config.yaml
rope_base: 49500.0
tie_embeddings: true
parallel_block: true
init: "normal"
init_std_down: 0.00363
lr_head: 0.00471
decay_shape: "cos"
final_lr_fraction: 0.0
dataset: "wikipedia_en"
MLP neurons of a small language model. Each row is named by its layer, matrix (up: input weights; down: output weights) and neuron, and shows model dimensions 32-159. Each number is 500 + 40 x the weight over its row's rms, rounded and kept within 0 to 999. Numbers have three digits each.
After each neuron's rows, "fires before" lists the tokens most often just after its 100 highest values on Wikipedia text that the model never trained on. A number after a token or word is its count.

L5.up472:499570520485535532494434565424502452402457536507519472503431467411516434481454505554523547457534478517522520533506585498539515487466528498542572493463508505467534488529519554433597513433546528513568556515551533438593500487498509473502531489473548499518460468465488502377578427495489496499529518463524493563442490451528533445461500514500528524463546485514440547481532517484522455538469
L5.down472:550483488547518472505547548487526471496480575535470528468508504482488464399494500515523534536508474570501598546442555538492423419476483498515447469438435515566532448538452509513437482465465514436482526489555376489551467544478515499497564433607447465555469442526458486504519453517506503473509511558501457554511465499498465529457565492589511447464496543506510500447470490513498494509456
fires before: " |" 30, "---|---|---|---|" 11, "8" 6, "5" 6, ";" 5

L10.up569:500471437465486505497559468462457493479457486487529455467538588469511506510486484512536486508518458566513467518492434526479470476520441585534460559432510493487496579479431458473489446534432489566480420420549458472529459464497477449434607504547491555504524538470512481572446556477572509504555468448505499495521474517454535497556469448503509525488449566542458444522522548512485477461430
L10.down569:536530508442548461519454463513543518540559540471418453568483524472513538505517482451526509528511492458444489509535544577444450452537519562500474523471515449478538493526486479429468510481471502546497554516465441503417543516544550506542530481589562525577457487499461445490534478478511497447497573436459565474450519487477524467503521473495474447467474464531504530519498524479452446458535
fires before: "5" 26, "6" 15, "4" 8, "7" 6

L10.up370:504473520428542482504553535526489431533482545515523476558489485515431539419525505536547452418560506507480467534501453579471481530524537526504509518466575442503522516437488530471556433440515491421560493460484518470427502471541502491508518527469503574558504499482477528420466488543475504505489529522473438444571553549540439558449462508456452506514468490526483580507512517373457489523556
L10.down370:444517535526399567481458430503525468389473548516479532537471499455530442524489541516507555543456486466531543512458537426535542421532486510447511435517455521506484444543508480455558547460491458514478512503454476482510495483453576576498534426535515449494495576476451433542476444477514526420496521531517520543520472516473494483505500545491529498471530505459524485514451527557577521493478
fires before: "2" 27, "1" 24, "7" 10, "3" 10, "8" 4

L8.up428:497490509488500592510490482504433479476459557489543529539527552559473482501581497486518566448485450523527452542530404516550478532604550517520478505474472548506483512536462472506484513484519570479443436498566429477515429482541478489493543413500473374466531516534492520556442462538493532436545431554504492504523526460497490502490545527501470520529534495448431515556559471561464483482459
L8.down428:462494577493500479503514546538501465505526462471530513466555452447508560526462509470562472454520562506506528535493490485491471492448501513530534531487482476453461486450495547492496498504423578472548578527526556490535558481463455577552557512509512568433515535454461469440520462461501444579450571457406554497522427528477485475471453460487505453495539524493506453507495453506500412485572
fires before: " " 37, " |" 31, " /" 9

L10.up762:492488449549537513496591526478486429446500459447542385518501487470500562463509502501533499529453500494490495537542493465460547482500489494476488474482436518558500551501511541450502442495496542536517472493491438459486484536439530529440517504473562479452454499625569478525514497496522450495453495466441505554446449438596538562491466526507565532511514539533494532504525481456480472468511
L10.down762:472484557467430422476464471501487480491513480465493468483522479454515567446496508490460473499558470455476502504460482489453505501490526503514542545615536597496459528435490424543491403481516485454522519492471427514490510526541529456552507530627437464554519550447494498524456555618467497476559473511523498506473542522565481484556463466583508473481484421483503465549445502435500440519550
fires before: ";" 31, "\n" 22, ":" 13, " (" 4, " /" 4

L8.up415:460519529487511446516480553409432453515542441422501445515533501458531539514557500514503531480454510508496466551541428501503494465490547496504564497488490510473485482515484503498586478471476429498486486467476375506555577517536553433566585535453452499485431544531569488470555431523477478525473508545507511511451464567474569504540454518537534464544515470528474533485517532509565557468578
L8.down415:565468474510497597517530421502508504492514467464487568401499487546538552487483514516515530540521490522468437558522495516436550483506543399478555519475482436536443601502479536523501475537552561534480470508502454451488564511436495509516534430470475542509468443535530531519537500481489486530504555482609545523453535477450523533480476430492469424487491445460460466445467497509581461430516
fires before: "1" 37, "0" 23, "." 5, "s" 5, "2" 4

L8.up450:574539572482414519502578504457436508510481544523482505514493524561486568510537495475498486476517477494495529527546460414521461494406417540470508534455502555454465500441501467532453535489473570525485531547498486561534542524491459540449459490450477533498453528534470446480486501451493497489487529478528416548439399585513450523485501478503454508490479474497471482519497506465474507529519
L8.down450:471523480507479428499409433540526558535504502556453521501464501536515582528523485507477559546503510485466549509551475505499455465542532489480499514557484499466510550495399457498559474439471491525557469490454585485515542476515485422495513492460499508570470435487551491428505496499423475558481497484577496471473555506493472513520531375489508502559585527542496497530532458487439547508470
fires before: "s" 26, "ed" 15, "ing" 11, " to" 9, "e" 5

L8.up6:492400464432441509543570518518506531529499467498465464591524482584539513414510475515552557502528519518570542476548460514496560563561518537484457539486509552511477507491466498519441519525490510497463467468539514550437445547490454585510517522458560459509475554506464401448534447528522543498478463457491492523468445541494521518522513507461575515533409485429517592444530468465503548516489
L8.down6:420496545581508498446450492498516528534452465436503542498502534506461502534477488552470497504504447489540543446472520529603450516509447503546514495562506485557441561532462550558432488438429534544528550525528452460477516428496470522480551503432514477506538414563483433517474582462479487469490474568511523501490513510561492519573513524464546524420521477455572544531420571501417445508411
fires before: "ed" 19, "7" 13, "ing" 10, "8" 7, "ut" 4

L10.up476:510426513456499388402475498509487477467532534494565474468578503557543470501488441473497546452584436441531461514493511515544498516507539545484544531448537538451474465533529483491485471488431493442517519468487491467496497488480626452471511476492524510575540569424460452463557445571484568530503552475481507447493501520412464513495548475524498556519433460542526503498499523441547556501559
L10.down476:520538472434466438546474527564463536442482435516521568473488507467520577511549510413488424475503490478436542516519517435553469524548496583517463536483500518505549469480487578397485549470498508371491483484461470504466500525422480477562468547470479478526437542452520559453510528482503425475442522562483484501485482486508565456549484518533491468508480508469560507493460482439494542517557
fires before: "'" 14, "1" 14, "5" 12, "2" 9, "3" 8, "6" 8

L10.up83:526412498478523510567461487483457454502466499453461515517458567416461501534484482502581436469514477496507483514528416457433529483530460486461576446470575488454497527489527479492470589424517482449482473429469492469537531464467478511456475505510511485468496492458509567503471523540494581505505629474499500537496494457562443512492538501491533485565431566506501469528568442471518465455473
L10.down83:512522536505462484513556503472565499597471533537483504503494443513489544559468531507524594477455472497491508391510522568555509541509489480446495433381531465486441522538455476462483533409484480536442537566527408499480516490494472476487514442525454458429473511553465508529528461416531508510531439580462531492513493518510529493455487454513560535501512446566544514522471532491524484565470
fires before: " |" 39, " (" 8, ")" 7, "\"" 5, "ler" 4

L10.up341:470495452507496488464505504548494490441506519490534523536471556457488448467436459510538497585512457559490465435493565480482524494417449589570487523531505513421479469534437404550514612583490436523479547509455443408493594490529450475539494522543549487519540468434503439526585443485525531508476449493493472506504488505516511527545523444572460530488541464482563487468433495495502481507525
L10.down341:508499488555512484564428542556504586441415443550467473455552494544463477480514478485457430508537470421482447526481443503487510500536538522478495467622491458469513478504537407493501468499476492521470486517507573535545525485475515563487419494489547581519493544507529492447515485440586507475559462505492558520518441547523442453449491470511443417516532524482499512542448540491558502525514
fires before: "5" 18, "," 13, "4" 12, "er" 12, "6" 9, "et" 4

L8.up253:471389501512466494500469550432517540533469541528593471489461489475541575484493508529488503484448510499451574539487441512521479554472605463558519441540505463527515458459447574462466483493543508463513544539517526487499514518543530531541461551506451509548497464441477477550489519527530524569576528477544517452519512494481430538447481488460514539529508420454449503476492460599515516432573
L8.down253:497554473517461533523506535467403533556466495519514540439534449426514533525526546491502510526512489551521490533559468534437572483447473457401499500448492444492557545484569495521490483463476470480462427527528404497501543512501535515580521542476405575500514518447509469471433501466470483518476493499534542515485523466480519457528449489480479453483498498497423504492488533514494582479432
fires before: "0" 30, "1" 20, "2" 9, "3" 5

L8.up153:534498477479518494564539537550465478430545476455455462476477458546522538519423538551550520586492565476472520468472486436485545484556515443513494513430479478516468453531468491491564533516483498436526472456580437451481480556519474446555524533487498461527545468541473551471466491539453517436509495545551509512493544471522523539563528502513465512503504573489474575556437488476483458480499
L8.down153:485518453527512534479476426514548533498515496417473502529500493536484492465510486451500545495502518561393533429490507526493504416511472467519456555474436493479503512555500466473558437459445535537447437427544436508522553576486483471547543494483472499554463526482486508593517557524482503512522476486508507461489488461491491489443490584520592432471546497490499453541439485455537493526529
fires before: "s" 31, "4" 14, "5" 5, "3" 5

L10.up121:548551537465574514519455413481448470580510518492493391499453510453471542425568538546515479553495476548496475527554571525469443461551400555540480538463521505453473509470496506515492574524534403468484491500430474535500475478445462477428459525449477478466457522476444508528472553516479533476539462467499519490492509543513509501532547507489505500546468476520483498467525497496490503580503
L10.down121:491474470569517504541492555494439471521489482500388471568505520510552542543536557511538507478504491483513524493516477530458574547519465420508528452490540527490494438488505529534476497548476491544499524490510487477480489382596478454548493488463520510497484529526536414442520535559524467557545476485447409434533517493496405513493428480546474585469515508518427536531474516444493567539542
fires before: "," 24, " to" 15, "zo" 7, "ship" 7, "ty" 4, "d" 4

L8.up107:499527463510488459449480483457479583514514463510553484432457508482533464464419435496550523505548539453415488508605454482521547470521477538490471443482496598524489454528483546488460546570487440538471545487504481517540542448470512467546580566557491520504550496497439524517485510514504526476483488471558489499474534473555491481449470461443455485540530538464448463502500495486562417457476
L8.down107:461465434472532493510430499489539478480521460435431467508470476539542506470489579469494531400529455553453469431542560433510552483446460446504488460555456455551489490521562451465549530551544456468554494523474558513550577462440516445517492536510530526458482491478495564499517464507497484456552561449489548476544499505478440509439494459508514512492512571469501502448431467524530464504465
fires before: "4" 17, "3" 16, "2" 12, " " 4, " by" 4, " to" 4

L10.up545:554495503478456467559478581513470603458466497464491505537427444522466481469506451491509506458469481525482461469553517500544589475468514487553576487516503545501473508542514518486523467450532499476518504490572485555499515581456506556482505537456498477425461440550491509536487492461534428406568508466458494466472467475459572413517549502560484451476478523526501537472530487427447453489467
L10.down545:496573463508491541496523494537490471505457449547510514437568508504482445505489544490504516572532525571392489521470505451434429557463585452494453474543486538456552501530483477577546480567514471558503539479457515461493460515478539442492504552499484495477509488475565476531544517559489552525466470563546498557504489512535472536541426519576539449493534404422446485474544501439473520463494
fires before: "s" 33, "ed" 15, "d" 5

L8.up510:546501464415464500513547502456513446505436512497504502545499465474483542468542502430485517491437495512571480466576501529479576472492499438499485547480531568476506436474530469483542544418555544449489505439545492533464499489478484442514516521552434546542396487453542498531532518543538514424418447566489490576435524508549516482519419506505532548481531581486561569524503494490553501431484
L8.down510:462523452553571416480525511558477457498510463474508521528449477547493518480553504525474495509492500500511483587458486494565494511495487446481440474492547521385491459525538472461445480493418474488469451555487436528505439486455506556519500486495506499475532502473546442516473538506531595490501487468517448471411496514516519414502497542479582439485494491515582517438418475477467563510558
fires before: "6" 21, "9" 10, "5" 10, "7" 6, "8" 6, "\n" 6

L8.up169:440487457435504498468558474478490535557539531546469389501451471485502444476511478503558532531525530557542502510605516540530556443578426502539443575557482522523480499502525546440507492458447462494526482375481488478540468526539492511563528513456453499550447502520467476573483416441484510476483514439490511551510507519466508525498473529559564470500527454518542540416437490402553473467479
L8.down169:450500471580584467530587424499522475546542458503445546497474546514466542435528519552517506572498461555527473511489492476546530514500465536507477529533545606504513540449466518523527480581509451492503465570527482467459487569412474500414509491501468459478521543469467458460514549512484574495474435469573458506463520544569515501533510498481529466475431474504510563498527505475475516541527
fires before: "5" 27, "6" 19, "4" 8, "7" 7, "1" 6, "8" 4

L10.up591:546456485491509451513515522439546497452485524496485521450477503460535511486530468571537543543501538545488517476441540476534468544484466461501467528565578463488488504550519453499461528562487492539574490487535444585456472497498517454492420526382471525578441449436549554532526426489421510482532473576500538468568556515490445483577567464469454521494528526542474479494497514479427487494494
L10.down591:422436515513581464472597504583451511515532564527463524489435475556559489476529405590546488489478477502474527497514489441496524495485531413487490467499461536471510478495477484486519472523516494463470479471474571512550499526510493495527493482571435548466452517461486397489532505505516539434480473466467532450465522500457491543485424475521513521505463512533495516569561564500534580476482
fires before: "o" 39, "x" 7, "ot" 4

L5.up590:535568463495531516510445458423525450554463469501520493559506455483488439471504454460545520546470509488457442502441463492554565477501445511509509443469591554505504485544534521535508521515516457550540523496523548508518480425521534513426512495448495564522529428427461493494519443445500589532413558479494400498524490515543557465550545576506517437481507492510457434417535527517478481517461
L5.down590:517515488534526494514469455428544535461477524526497516454499526497566530501580534522582534572478520483465457468473522469519554400452549516585540483527557483510550553552550498469531473472524376521530557536482446555409528513463480480522591519488551539441511466459490543441510408497460493441476549509444462546565430527511474496558504506499517497481518494422487521461443471535449510490491
fires before: " |" 57, " of" 6

L5.up258:491534511519457490563408521481477507442495498491407487495476441576482466484519427578508490466525516476580515487493498503558495548524488465497530413413511517484514559434495523528447476514504560511450514476490538520485479487537486555443500459474516456486521472525501499537444525530510473530505487451490464528523433453524473464504579528482474509479519395498461499558497468512552513489413
L5.down258:484557503534509531501444588527479452486490468546486510488494486514517567530486509520506500519463490513460502520537472495481555434519451517474547490481474542467544534509448462492506468512516517466492491514467567529459571569457510526548487553505479490530505498515462477490460543493508421507369520539478510538497504496528564508544556455553563479521495533495544519498465438487438536413511
fires before: "s" 33, "ed" 15, "es" 9, "ing" 9